Weights of a small GPT-style language model, trained from scratch on English Wikipedia: rotary positions.
MLP neurons of a small language model. Each row is named by its layer, matrix (up: input weights) and neuron, and shows model dimensions 48-143. Each number is 500 + 40 x the weight over its row's rms, rounded and kept within 0 to 999. Numbers have three digits each.
After each neuron's rows, "fires in" lists the words (lower case) most often at its 100 highest values on Wikipedia text that the model never trained on. A number after a token or word is its count.

L7.up607:597487453542567518556462496544519510504415471456465540475461507533447467465482520538492552492557536457523544522490472526403485530574608583588428485430516509500428484487436459528513508549512484496466512428527494467491482473512518442489509566476467513525556525470473481494501485481521528530
fires in: "this" 17, "one" 14, "wang" 8, "each" 6, "two" 5, "three" 5

L8.up334:474541511470505518532466592564431540525502493480483479525503520449508507487556482508573494522503587447532446476509539500509615476560552575511522516486536513444468551507507512518593504574512497430540562485572495492474497457494550495415542475525457497495438503482497484436592500524520589464
fires in: "total" 20, "in" 16, "interview" 5, "idea" 5, "year" 4

L9.up694:529545430457484487543484515506504494516511547559525603524522539485429490481475546491474443560474515511490473447563532473491520494458507446640475519534416569512382446549446499384441548520465573516482472523480508520485465494472457419451471499508486480530433518488534484458502507517587535448
fires in: "along" 10, "although" 10, "mathbf" 10, "also" 8, "mathrm" 7, "al" 6

L7.up289:476478508524477495509470459504479536489483445530509541464526485490536519472530518480469548607448533487478494463525501516498471488427525542485362496533542503517479529544508477503540587511503487483554540503525544442427449452479491462416506560500507511536476491542485530508548551451534492448
fires in: "the" 100

L4.up158:510669471517516562510469494491533553493479478510515542488515469510404548425528512509481510477531531427493550500524510429494521527447520486513521511510449450460509599543553518552485619570464513508508515512503506416470460438480485436444442600439487530503501588495540499512530501392520517517
fires in: "the" 83, "they" 5, "their" 4, "these" 4

L9.up367:496526489610452497598514478535538556533467512512522490529554482537521587369448513493534411560558527469492481467491498496488521520553467519545520469382481516500507520506443525533532511473500517424469534410509484467496530467549528446565405498519499482534512480501542561509501516538589469472
fires in: "2" 56, "29" 12, "1" 6, "1929" 4

L4.up592:485477500506472500579477462488467473516498502446530517494543484476538508500529627516580514522512485435467551511481528484520557490460483513523475422457462558535483478602488434456528569590463530557497547507519476505540521486498518466479553501441416452478499515487495512456466494486519507451
fires in: "known" 19, "king" 15, "kg" 12, "kingdom" 9

L7.up634:496505542516498605540456478523482560502478514496498473487462494506421552391571519457504595626473510435477538481505594505552518474556552510482402524493522475415493517532555513497505546530512492540466541500572467433510467488553490393500483510510464529532433507477467527546557510503463489492
fires in: "the" 99

L9.up117:569517464504516495472518485570497520514531568534471488522481437441443485451563489478516515468507477539514502507470508548500506424477494493528543497513472487526474509512537459518492506527573602467519561536451522510529498502521507461507449520581509478551540515467475504474563537485487505492
fires in: "of" 59, "library" 5, "war" 4

L7.up659:488484477526467527525521460565437521499481532521509528480552500514505533438443500539588446600487490505450521461512553511428526499523503509498515503452467570488557468485503512511536511602461530425513547419524460525489520437478534500522494541465427452529507475533523503460519541502567461458
fires in: "2" 44, "introduced" 10, "29" 8, "1929" 4

L6.up152:495474552598500599527503536520540427552578530441485554521541461548414463513528520480508573521512482442567601458512504518539499553508462572514513437463487509528432501557461482555479601509531475434468507490484444458508515500506517474419539520429491463555511530498529479475527571491474459462
fires in: "began" 21, "following" 11, "without" 8, "attended" 7, "despite" 6, "upon" 6

L6.up453:524598454551466463483506547508469534568479421444483483602481493477447502487513449523476493498502505487519523459522509447517517427485466520562569476517471473510395486578478485568508514470462536427511574558541445522514457423535530422461489529561446450522541564550497553459483477482523475527
fires in: "of" 65, "are" 6, "human" 4, "hunan" 4

L7.up543:507557503511513521510503438552466496473530518408506520448618487551436471547526525519485557507476492485563523534539542408417493433539518491474459503446499534462439474521519481534438627580419494580488579523474487424526451517553509451436523524522482501513518498517506556498511489477518491454
fires in: "it" 75, "this" 6, "expedition" 4

L7.up41:535487511518478506576391469602510525487477508504488461408508505463527549501516531484564518548542566498480514569473549466488490524531465462502539521482502519434477461552483522442428480513507477446561523517573515424467491507526474477515432471525532507513485528571427532493534529471505514526
fires in: "english" 32, "established" 13, "england" 8, "entertainment" 5, "australian" 4, "australia" 4

L7.up602:535496453532531547480508471615479462519524475503468511467505435441426516508493435512486433517430535502550596460506466446545467459526452565503478527508465538448444513471451494482543554505474495454539538507523552510489519437465562467427432503538500413545474494584596507476472526494510479518
fires in: "western" 15, "northern" 14, "eastern" 9, "early" 7, "however" 6, "west" 5

L6.up261:483508443474531493549511510544447555548558512437446533486480494471536485557483504466532540652469513471494577442471481538473430456551498518526528566557445475463538501484558501506468516545491474494513564584505483522514452562506511483441517494455509478523514463506521532536570554459527565513
fires in: "international" 28, "now" 14, "institute" 13, "name" 9

L8.up21:483567520485601515542441495502433527506492482520536527476506492467499546493504519518511484526485495398450516557423496486507514459402541571566521543527487562501466537434536481471496522505412524534451480449533528510459448496508537492490450504496482420550536467514507489530541521483524486531
fires in: "series" 24, "serie" 8, "sun" 7, "version" 7, "release" 5, "records" 5

L7.up245:501503497539519517480478559515539558497530528508392510534487506471551558556454452425561531503523581492491543524454495487550484459529459467556495504506449542487408573503548478515515553448506503458540454497563527535482580447489463527461495478497438537505556504482491477510514514466501488530
fires in: "united" 22, "canada" 10, "new" 5, "september" 5, "canadian" 4, "us" 4

L9.up351:486549470459508557522507475528531526508523474517557530479473499525486506476543482526498542526504545434539480555501473395509484398513523545483481483474488539373537558549528511499456443558532496433545528491526544519467488460465505493451474500548454450512526528558520544460475593433548570536
fires in: "album" 15, "club" 9, "team" 8, "song" 7, "series" 7, "game" 6

L6.up736:537482456556445508522501472573441543545564453495539473518501540503443558498541479528541520517495516503443550503513495483445493544502466514556479518462526490482510531483477468543532499642508536521523587531525471536532510485530548472441568579484488472465457516476466449519499528486571468397
fires in: "while" 22, "born" 10, "younger" 5, "that" 5, "gave" 4, "to" 4

L6.up696:490597520457556511560384465560432495549479490457478456576474561534575538511528504529538536514539484455460609507475473467509456462477447458524512520518518448470493616551523420506509500521509473463512471489514459451531470515425498481527525492485511524567552505443463550488523583409567532509
fires in: "november" 24, "like" 14, "love" 8, "nova" 6, "time" 4

L7.up155:577489523543554500511481538578517563452493528479514535451474486472470489484572493514490511479580530503469520502427545503404491472495576558534482544434462504534473547496512525503496506506535548407451569577577534486472470455473548471449434488499536525565529508493482502545493531488533543531
fires in: "league" 28, "early" 19, "later" 6, "lee" 6, "olympics" 4, "colleague" 4

L8.up66:502474515433497479487465509508569502493549508466503432481464552470480530430468463485504524531493553372476556455514490498470514471454471502509465523445487539403514505550544494500517536516425452477440537507609454503472449449559433490477484553481481487500467553474522462432566514539471502510
fires in: "the" 91

L6.up213:546493516446465568560484510589513460529464481528533514419505537499501503465484496485546511524494567448436519518469531554446502482560443494626472465511426526477521518545455454510522586531570538560497474548499556553486503447533537481520509501502534434504524489540460527481499512453447498484
fires in: "general" 25, "senior" 9, "genus" 7, "gene" 5, "genre" 4, "generally" 4

L7.up416:523542485463506537530498464486418485509470496591509493546473509560497509488540521531548500491504516458548497592538443436525490443597548509519447539439517464461508567517502524537487462599472548427493499575552463454516431466504455528475456588499513462492489538531506501461460600465484474540
fires in: "building" 11, "group" 11, "team" 9, "song" 8, "company" 7, "album" 7

L6.up598:531473486552530500489496493560544536499525547486514547525467502426469448512482466525528446508472586496508566510492496455440584591522556562526559503478480489430515512466505486504465554541538591443493484623577541532448542490443516440494424489502446538524499469483494571538537515496544501495
fires in: "early" 58, "episode" 8, "episodes" 6, "olympics" 4

L8.up4:517548496526549557564502495454528509478545528506476545551549454525505537494502491491530561534568591477487553524467507445434505539517522497549490479528466516478554495502549544517498504493528531518515532465577443459441521487538525481550468518406558460529496525508522543495515497458516479503
fires in: "music" 25, "minister" 11, "baseball" 9, "sister" 8

L7.up669:549572450563484613593458475475530508517511514496493579502490506463436518465494547497469487480509543485468558447530522409501547465547540529534491481451403425446415502536481532443468595589455547526449486513527489451499461480516456437470495539501410528491478500514527503494483518488499562497
fires in: "the" 73, "this" 9, "they" 5, "these" 4, "their" 4

L9.up384:497521527485490556538505558558428548556477495451575514514466482457442523484551523492491469489481487403492517435503548480521612373504470546513483473480474533514518497525520496456477480495490507423452481524517513545465488462545505474510503489549546467434472551544505510521509482558487543479
fires in: "in" 63, "of" 26

L4.up631:504529451544559528476505539500481449575473555471493497465568462441457482459514538526552561572520501447511446434448513512400568572486448475555383477497376554511476488396555495520496517495471521475497529492511503500516476486509493507545546518521537490449504422548491513530512527540538520501
fires in: "of" 92, "to" 7

L9.up125:490484509575502530497499526531421458603452535523555547543536553479397491502490600502498492474518474481516537413511505525499539468561467541523432496429438515458507501491520455409494518505543487518503467534576478496516507476540498443444517515497454403504502497482421503531480552498579529453
fires in: "in" 31, "of" 9, "during" 7, "after" 5, "later" 5

L6.up454:512477453531517495610486497496509490549498477495551531494530518555463525471499526490512523535605530491494500531507558495357465504390471554540467536498481538494512532493518536504450566505474501457549523543481520510440437414533463543420543612479465492519483558537516509438561514485597449502
fires in: "and" 36, "then" 20, "which" 12, "who" 11, "they" 5

L6.up210:450560477526503581501480531533484509492452455456480488549454525505479456455544388449506554478518524446466554477504506477535468463493480521536482478511445499441504534481563485421544502524467502456529530432560551460513433404520494453464494473537416532544529495513390557545483507460478516454
fires in: "the" 24, "this" 18, "that" 16, "each" 14, "and" 9, "one" 5

L8.up360:509514502586464539471463547505533452571489516470541480483524412489423558467487490479502532524431526479490508514508540481466524489485557516599483487475526488449462585513530488464523479597434535513472513583473436530526448538536452494488474595545509491494459513448449510496524571512583476508
fires in: "known" 14, "also" 13, "now" 10, "called" 8, "arrested" 5, "established" 5

L6.up619:560556429579474557610519478482476503544496480419522536486475500491515574434528513539603516530550517371483541501454495458481533484416460501530501441453427499519497502472566444493484487517527512458480548462492498476531427472529549494514523520508446521512465494450518499489510516537585457509
fires in: "known" 44, "announced" 15, "know" 5

L8.up320:489494476475473493582447509497481468490442459550470497489473520471504440494569522483495518499545550512485547503514531460506568567470473483593468491484431522487398486575463423470551509482479507477525486438551534497427532439434520516540492509475467537472489559525509513521522563467548469482
fires in: "december" 17, "august" 11, "april" 10, "september" 8, "a" 5, "november" 5

L7.up158:554567419486538493537516496549533488545448567546502530517508530447489529525514520524461484546513560538503518446548552483487505437463478526532491492537477469452484472532522452538425500518545558440443588482495587514454454437516507502449430532558508512475482569547491522557512520480512476541
fires in: "and" 26, "of" 21, "district" 9, "west" 6

L6.up757:555483503522493631494465545494499423551551551501551533521527527497414520465504560442514477521482555500458477552482508506449537439494471428513433427472504435497504517506548517502502453484524500518475506505579484471460537487494435479478449482487487494510492580476491507501501540452460546456
fires in: "the" 35, "soon" 7, "series" 5, "so" 4

L7.up61:475504451519558531529511434536521502565523488450529539498520539436411526526595500530524508517506486439492509498522482393494497416528531511529516542503517463476443593537559512565495531515504496459472545484504460460497469485568468465505498544495478498500509568480508541386585589508475512494
fires in: "it" 42, "series" 23, "album" 20, "song" 8

L7.up429:464573450523588545518475522564533530498514489476529512519494534480450533475551451459530551551505489501524541442535469495414467532488499479556547544433404521454473587507502465497543499529443524435432461538552533504503478496485470498454523501457480474550516466508503513547529551509575488499
fires in: "like" 13, "april" 13, "february" 12, "later" 10, "only" 9, "march" 7

L6.up386:468510482451504539529513430545566487532551544599529490516490472486481538494505511425533488575515542519473567487526516493482451521524486448499460519491543531432533472514466521486542530504469498526528551410504389520479524546523423505440565611516450525493466550559489528421496554446570449537
fires in: "that" 16, "japanese" 10, "also" 10, "because" 8, "military" 7, "become" 6

L7.up450:499591524539531586525490499486449500532477521540488544530469474509358513492548578471538491438426519459501542455462488484502456448486570458576429427469489467484483574488545520485470498545474544495532448514535483479519471463568444492462491588532451468546485555462460504482475551410506558534
fires in: "in" 87

L4.up335:460552534468471516495533433570492490539503466477532503465528368536525487496531491482523553515554528404466562551478447543442568545555430490525486492444495492458469519485579470531444524562513556525484507513550459445548550519564531396508487479459458488561521516467518542487507579494525433516
fires in: "him" 30, "character" 8, "characters" 7, "himself" 6, "july" 5

L4.up268:594514508480480493508475511487535566490510426499479430464473468446529493476556592521501479522547529431489541470546483504485544484481478539516438487463543397503485544527534419492481506531420543552463519566494508504504535472493492486515443480500502543497498516488390517542572614470564458523
fires in: "the" 18, "japanese" 10, "art" 9, "japan" 7, "arthur" 4, "division" 4

L7.up739:434525435509551540543504517633398485560533423511479563497512499494521569540502541422584522540477555446486540529448451478478500456446525517596521528434439473481494507538511492545533532547481522527444565527551538474537501481503484458534522511502514502512477547504481493460482562451507508524
fires in: "known" 24, "short" 15, "switzerland" 8, "shows" 5, "show" 5, "virgin" 4

L4.up365:520555495535556496538481540505496500516479547471442456495489459548547483502491499554524562521536592458513489520440515480535570481497517479503467476498528428422482545529499426466466501609485495526458508592563503410515453505455602470444487574489431574498494481481483495507518548483581503479
fires in: "his" 21, "japanese" 12, "having" 7, "japan" 6, "david" 5

L6.up660:537494446551458513552505563540508505491474532461504484482464471412445486471515534474620442543572572550489505493464459492548522483566571572521490474553471476502487524492448517493560559498502525465487480542557513498399544449507491491476505498517504542490523541445473484557497532468484524514
fires in: "as" 31, "was" 20, "the" 11, "has" 7, "total" 6

L7.up9:524531458527520521596508595487489517491497497475444530485473515477513559482578555502536449551598470446493552481499536544486469476498501553617474528497519485449474548525484398503619501478446458507477517443541518438527509507495493474523525465435481498533457519433419520481500530467523501479
fires in: "november" 24, "december" 13, "united" 7, "no" 6, "nova" 6, "soviet" 5

L6.up421:434504453455519508577450511517445486503470524480461478519481437482544514532543522513521517512495538502487630569534497472468550499486481578583572497454410575493441495499498459540589517648415542462497467539469527519502458491479493493434461481494459479538496468531449465533471535525527548477
fires in: "january" 29, "february" 17, "october" 14, "july" 12, "hungary" 5

L8.up597:582462504495496607465475490565495445506501541521538494480534516518477536486470476521562521460573526448510530554435488504487479446501482505497516482461394491494530573459518482462497540542478532478454565480486459567537524458497522466517496459493526499566498529524444520499521607452551482490
fires in: "appeared" 12, "life" 11, "population" 10, "popular" 9, "still" 8, "stadium" 6

L6.up673:553536472572480556567458488561425490521562479486591473478441501567413552522503489520520511511538512397472472507428495535482568497527537551534525495479448498447517468518478466550516487540452505510569486470490565476478413491487474481559511504523474490540467535475493504490477486473505461521
fires in: "is" 33, "pop" 9, "population" 9, "popular" 8, "production" 6

L8.up43:457508549458538535497484524612489560540435569419568481500539536470517575489554561514578448467564569460492493459481478544528499504527509472516494478530404447453535448484470483474491511511541487539472465524554474451541437479520486464520484461504443480524472547560452546574480546428458483520
fires in: "population" 15, "popular" 12, "votes" 11, "total" 10, "pop" 9

L7.up635:517469426512495531502504477481511495590489537545495427469515493454436560477506446551502509556558537516530515585473496419419501438469535477549497514518485452488530544486477493512435603556518598446469492499535519525430464420490551538409540629511524519488500485527486538459584623516568536493
fires in: "which" 44, "that" 35, "who" 7, "eventually" 4

L7.up97:539627536525495504597459508530454540481466530556534558489483520524424514482519440484510504570487499518543402430514519424517506526544554490473507521455511478428510476453452531461454547501463543518460507526544487442520503495502466478544507507484512476495507518457475553426498527545540594490
fires in: "she" 23, "results" 8, "its" 7, "her" 5, "assumed" 4, "he" 4

L6.up734:523583496540529520511459511577454521563554473479523532485528514537472508433495471462583564475545514453527489525491500496497471456573479470515436534493385477473513597519521460543509552487453521466491511435472537554482549534473537538511512513569535492516492477512526505453553492504492500509
fires in: "such" 29, "said" 11, "senior" 10, "considered" 7, "soldiers" 4

L6.up609:475546505544541464538483500525481474520555507486543461491465507563556530493487528498565456580466551464521477422466552531454494522522422455577502474520441451448528478469576473462532552575472449482542496559505506501525498448466450508511497503493522516440523581509449476478492524498458552484
fires in: "of" 19, "former" 16, "for" 11, "to" 9

L9.up753:522514513555574548559528503497512485516505547473569483448530480434384529514539484467550486505503618491515497493546522465467511453505445515534537532435415479475557489466479540494458606512496459436474539502594489546500507474522468455476499556470476509515486550503474492449491553492536566525
fires in: "he" 32, "she" 30, "to" 8, "later" 4

L6.up375:479555500475453586521441556476557480536488567531440542543505449455502585458491472496567483514573601428464482436544501527509497503550451468569508414502471508483473497520396506502544516502467571496523534482522436521533514575456527516538546493458515489508510482484482526559580537444474502530
fires in: "football" 32, "apps" 13, "footballer" 13, "appearances" 7, "tower" 4

L8.up666:532486512530515575486493426483532527513530501520471515498504452527398605475505523442519537562496514465474581519493476513476527502502579445517448487394437461485531446504555463480497667575419483548474500481492474466494479519520477468471489572513487516518460505482545492494529595462557528484
fires in: "the" 74, "then" 6, "there" 4

L7.up430:512511509445575517516429547511539561492498528578468534547452430505467444430473530538486515562503480484500539499537550434520530449515516469489470473508455475499470554462518507543507529458478563467483513455536476436486541506541452522511512515431527472475474540532426500501540513508478520454
fires in: "music" 47, "canada" 6, "racing" 6

L4.up58:525472493490504632435499462527539489550475434496488538487543421511487501545521516422592520556448473504508491524476473449447510531530474474559487459504469451518484484488499482468552565525492548518492461453512484544517527559529497424514478540456500408505495498525485467537597542487471518462
fires in: "of" 41, "to" 17, "able" 9, "established" 5, "visible" 4

L7.up345:550608498578518482472500519509520485534487444480520536458519484480471515530546431526441537524498527536475533524534519444476453533513571542510452508475460457492453511493555466517481533636534503484436552495606496492527469444530501452463498466538432498564511540547515525457505492469555548506
fires in: "his" 28, "however" 17, "the" 5, "their" 5, "human" 4

L7.up162:542541500544540502531456541514435517568478500481469542491489524548418537441513562528497588543486508492511492377483536477503538525570555550530518520517448487341503487450529451480479555483464476553521525474488502393499542514563500500514558574473519457489567511442428460480549543487489463479
fires in: "three" 13, "few" 11, "two" 10, "five" 10, "four" 9, "its" 7

L7.up461:531459503538500504482518497515508427616557456545454531522518466429503564497474472530519540574540509489525454506528554507538503542488469561489507480457518499478452477496479470553548615512420550516519584625505487470544518490518530474437493522508478475549497547554514521482464492457539497505
fires in: "at" 38, "frederick" 7, "attended" 5

L9.up366:521549474517565566510428552502452512592506560445476549492463536492465468455535503537475546476503515561580537568426564527524425503522554439549437519493540509444432568525560510545562514494537549477474563552513513409440500490486470486520496442456494505525496582490532509424487541487497521541
fires in: "no" 21, "so" 11, "too" 9, "soon" 9, "roof" 6

L9.up395:510488481466529483535473519599467488536469470588467522523517465462476547567477519473510542503481509529517564537453470570482547475491521514498503498430480481480437488542482444513509544529466576477535516526489516523551534486558550427481541485539503469484440497461496509510546557430544504499
fires in: "began" 21, "before" 17, "being" 11, "following" 6, "beach" 5

L7.up11:444475497483515602475492477528483464557466371478481537457449482436517558503613467452498501532493508498520515510491458453550545486551509423492437539425463425547514468426515460504501559516466578459456541474555544517520545524487515468478520540528463449506460514463603501590515516519463471552
fires in: "to" 76, "at" 18

L8.up60:510519539539570538495435516596525539476525502554529498534485603435442502490491518469457499529570557487399492441530485485482510438539463477540464458476414532504458523509492459459542470507461556482450454501497514512530527489447512438512464565478505521537463502503491587534459521465487483377
fires in: "october" 28, "mathbf" 10, "mathrm" 7, "born" 7, "alpha" 4

L8.up30:482558425526547548550554499488454494530546422555438533467481528502404508520500480527509539542534527441518487523424468506480448500424519498541534473488457473511461579442498516533435497471514506498506550496509493424529416514524519447532423504423509474563572534460531579552619491459482572545
fires in: "records" 21, "research" 9, "record" 7, "championship" 7, "video" 6, "version" 4

L6.up693:506554489511538493544501485511477550473501464534488571478462503441401450557525435442515472546529495488461601530514480497517495488530503498475460508468471484497480485478512454473535515563465557470514532534521521498470544439506468417403557490459447391512601511473392504561487589474511448481
fires in: "march" 21, "february" 20, "america" 13, "january" 12, "chicago" 6, "august" 6

L6.up16:493578421545552478538471530557531530536568399536502526500549451504519481517473474515480509504525521456437521502505509477500465493451530521483501483447517407402514502536498484501537525530483491471546500547484559524460588518526519477468516517432529531454524537501454511456527500445537543487
fires in: "league" 25, "january" 16, "language" 7, "aguilar" 6, "emanuel" 4, "jacques" 4

L6.up62:548514450527551520517517533574450564606481470495605522499480550475427489463559502468479579588538454515551575477520495436490443428472528489493459459460469525448496556499506487555545538434517481522415520513544537476501527499464502469472554479509476519509474469515499529466467537463535484444
fires in: "however" 17, "that" 13, "said" 11, "such" 10, "wrote" 9, "only" 6

L7.up275:489513537488474501608513529505484440517513498484456473490452544535452483572487473475509502556549481487461542500564517519462486504465529503532510484455429551498449482458470464462567515593473513492469483489518566510488534512488532505510515518448497517530538527461476482540526518448502471386
fires in: "april" 28, "march" 13, "november" 13, "october" 12, "august" 11, "february" 10

L7.up691:491518501474466501548491551503452506471474543487446487495491437523428553523522539467536467571465610447500562486516487526507587483499508505526478474502456500399492492490474481485526508536460486410482498518568546499377518489456529489442455537418455491553519525551457490555518619439483519474
fires in: "the" 95

L9.up98:506510492516563537533436527522517509445525526511443528499512505531497538510484487444506502560426525471424499574471593568405497440508508500480508501562456528524525478559535492529455520527493486435529540426549468465447466475496469517469458513498549506502480540521444536536560522488482579463
fires in: "the" 36, "australian" 9, "australia" 9, "a" 4

L8.up497:545463468467459491487482524507459578534480494484418478519423521534472513443532500535444435540448498499510548498513496485560533550473528513511505508521472531501460512500494494516545644480527499530475578515557484526469463480459498568484505525552486453542505522481556545451570467484467539451
fires in: "of" 41, "full" 6, "year" 5

L8.up129:479519479470518510543543509509540502499495509534484532558522527551456486464478508521542518550499495459550446436539506501480536442584531536527415489473499417433538455499572480467500577584401518521466504496560502490517480462509498509510541557432425445519520526480522489505535522472519571525
fires in: "it" 73, "he" 10, "her" 7, "having" 4

L7.up154:549526516507522535500484526538537513474524519523488536505407579494510535516458436398483518545460540547475515413481564436505493534516517521514491539548416446459440474510528500476532576549496449530494476480531450441482489499438477508473477534471511485618489555554484507501515489469467485428
fires in: "the" 75, "her" 5, "silver" 4

L8.up730:486514506543518549545460438477538465539523474515450549444573486480371555507559555479571525495495468454520475471445521542453533553474514571602529526510459456457476504466585436501489515540444581519478511500478441500554556454526529441498535463512480481529485535472517517507521565450564452566
fires in: "be" 29, "began" 17, "before" 11, "not" 8, "being" 7, "never" 6

L4.up93:488511481525489532531503493519505502482501497590451576514513558491449509446634553539590535427491543510527517528530524454520499495364500479522498559479439458461506588436510487467482531531458527549475472514495537425501450486465443479553379509462570466563466543474538505570543521456506536474
fires in: "school" 27, "schools" 10, "down" 6, "research" 6, "sold" 5, "work" 4

L6.up426:541557500489540488549480491502523566447521436485431464464560455551487470483558496555471457533576575416467514525483497467471476484463489545491491472469425423474492484450483450475563488548492509476510497458512537516468570526549507449497566511454533497538511446470459492529560538419514432492
fires in: "january" 29, "october" 29, "february" 20

L4.up509:496574456516504568494490482573495470507524490547500586483515496471446544440525528480502569561495500513523566473469526525519529480497538463581484525517456479401476578532544461493511497580501545524474588457527532479399511507520547495465460510548507494510567595488506523497486475440495490463
fires in: "second" 26, "so" 11, "secretary" 10, "soon" 9, "secondary" 4, "six" 4

L7.up392:471548455456540524561527499450546503530491452600532529447500414483541518490494470465543478486513533513495541517489470492416475495434537525541528514483468519537475511471468518499464488535438553422530547507586494490520491483508458452427475594458492454487467527574531521571535495490539582515
fires in: "party" 17, "army" 15, "institute" 8, "academy" 7, "council" 6

L9.up10:494502489483462482514480473528533516481499449527515514475482469398538531466504574460458455616529533484530433411426509511551483514483555522533524467479513466426445534540524459519505538522464477493449561465497517440508457538525430491440441464522402537521500477529558531529473468493553459486
fires in: "a" 85

L4.up586:545552420562575513524535516514419442520465516425561524450490541445477458458466554508488541503499592508497499458559520532527487448504540501565524511492491510453475504572478487494463522504486526522509564519519534498479459492449537431423504557495483450502524544528526567464487466482565471450
fires in: "west" 20, "western" 15, "wang" 8, "walter" 7, "wings" 5

L9.up656:551493535497540520598469522493447478514458470508521481451469507448476558502558469467482457496563474475544532517545544418465519441467520533537484519461432535470484477502497457432522491584497530403526453509447577510437517532525452438483558519509514496499499534494511482447539507484513490460
fires in: "on" 68, "only" 5, "born" 5, "of" 4

L4.up46:464473509538528507536513494513407422553529478530547482539532459505511554487542490446605497488574572490512491469483463503459570598472475485637481429469486522528522526494497521489466513485470502483566467481546441514546493535488455502430448520514514493526563479509527490573492544450537456527
fires in: "county" 23, "party" 13, "council" 8, "civil" 7, "poverty" 5

L8.up88:545507417565526591458508481528524444551517524499542540462547515462468510478544482474496485516438490510429535484551543547511505482508490549496502499498467456477537512528538476551501560514462478516525569559574447442488503447510446394455530543548472505509463501529472513492545543488493512542
fires in: "of" 22, "as" 18, "against" 5, "included" 4, "published" 4

L8.up617:599589527594562553512500462557458410601533448462500547484529505510445568480547531482565528497497480436512506492450504469489507509506535438579473532567532534465467496521454513503456582535475583534523509529479464456467533557525493466517456489512514529474506524497446527529501515523515525518
fires in: "to" 28, "used" 22, "issues" 6, "usually" 5, "provides" 5

L6.up186:498505570535513623537452515585481475479509514510517500576520473478469606473494487461574487495511589480513480490461427538433531597551519539545557474491482536490485569554477523537513526529552585435507501515531509473470485518458563496528510542490511480518479551500470550534507557521499533524
fires in: "people" 22, "population" 14, "popular" 12, "top" 7, "title" 7, "pop" 6

L4.up442:530529519466543473573480482497528507502532475454553475436516547477478562508527517484570420545527510478429563520550477537450487449496466544557623461495453522497485514519476446558502513533524500457439530576532525555477515509524475445539492457402521469578514510472454506529501561413480454496
fires in: "october" 30, "ottawa" 8, "open" 6, "body" 5, "opened" 4

L8.up577:536515516461511539629421459504408467485491517499434491409513485503495456448480524469506533538537483478461595464468540464527518502492499456599432477480474554424461511492461418510513532535454499501548506465597577467392496476464454472477508510476479521582475525472510538479515530453575482493
fires in: "november" 31, "october" 24, "february" 15, "december" 11

L7.up399:466525487497476508487534606553438563576542457480569511463497490523497504479561495507473559478520577452466528510495528502507559544545460481502445431459438473493481444483503471539495534480449545450507537481458492450525510443523449451442533497492453463540506479485514523517486559344505515426
fires in: "than" 15, "them" 14, "him" 10, "get" 9, "himself" 5, "themes" 5

L7.up37:397528513530505537494395584483500524496481539480474477574497541453514529518473553466503547549539554535479466466494546476427537494575423489506498461494467483508486494563484521541518470542480520500469489488551438474476465476428540487537396481481536512476505510601497508525543537509474502460
fires in: "madonna" 16, "australia" 12, "russian" 9, "madrid" 8, "australian" 8, "russia" 6

L7.up291:438456531538560534506493567515472499515439505545461464410528512448477569531544514396525490637531531477513512447482530498525492455500529464532543508469468528488511523445576487541556551538531511478479537563547513493451548517491463454516514529456473403538426537505439464531574533500553475457
fires in: "in" 25, "to" 9, "april" 8, "succeeded" 7, "addition" 7, "order" 5

L7.up536:519492508588511599543541611493399479514430496489518497534538533547442543514502504495507496504508528517569497539450511560504547503519542498532435478469465486449472549488486524586586550505520548436514509501531527482494397441441519441538502480523492526564511566488508528454533505463507501554
fires in: "people" 19, "population" 15, "popular" 11, "personal" 6, "poems" 5, "too" 5

L8.up281:447461471553477582493463580495554578509511498493546528476526494498512522432564501441502536573514473532519501470511529431529520441505529523506518534442410504359488477530474486454466535556527452411440519514517513502470448457561462510477513487528464525551534486556433564523506519457445501521
fires in: "all" 20, "a" 13, "only" 10, "both" 9, "than" 6, "early" 5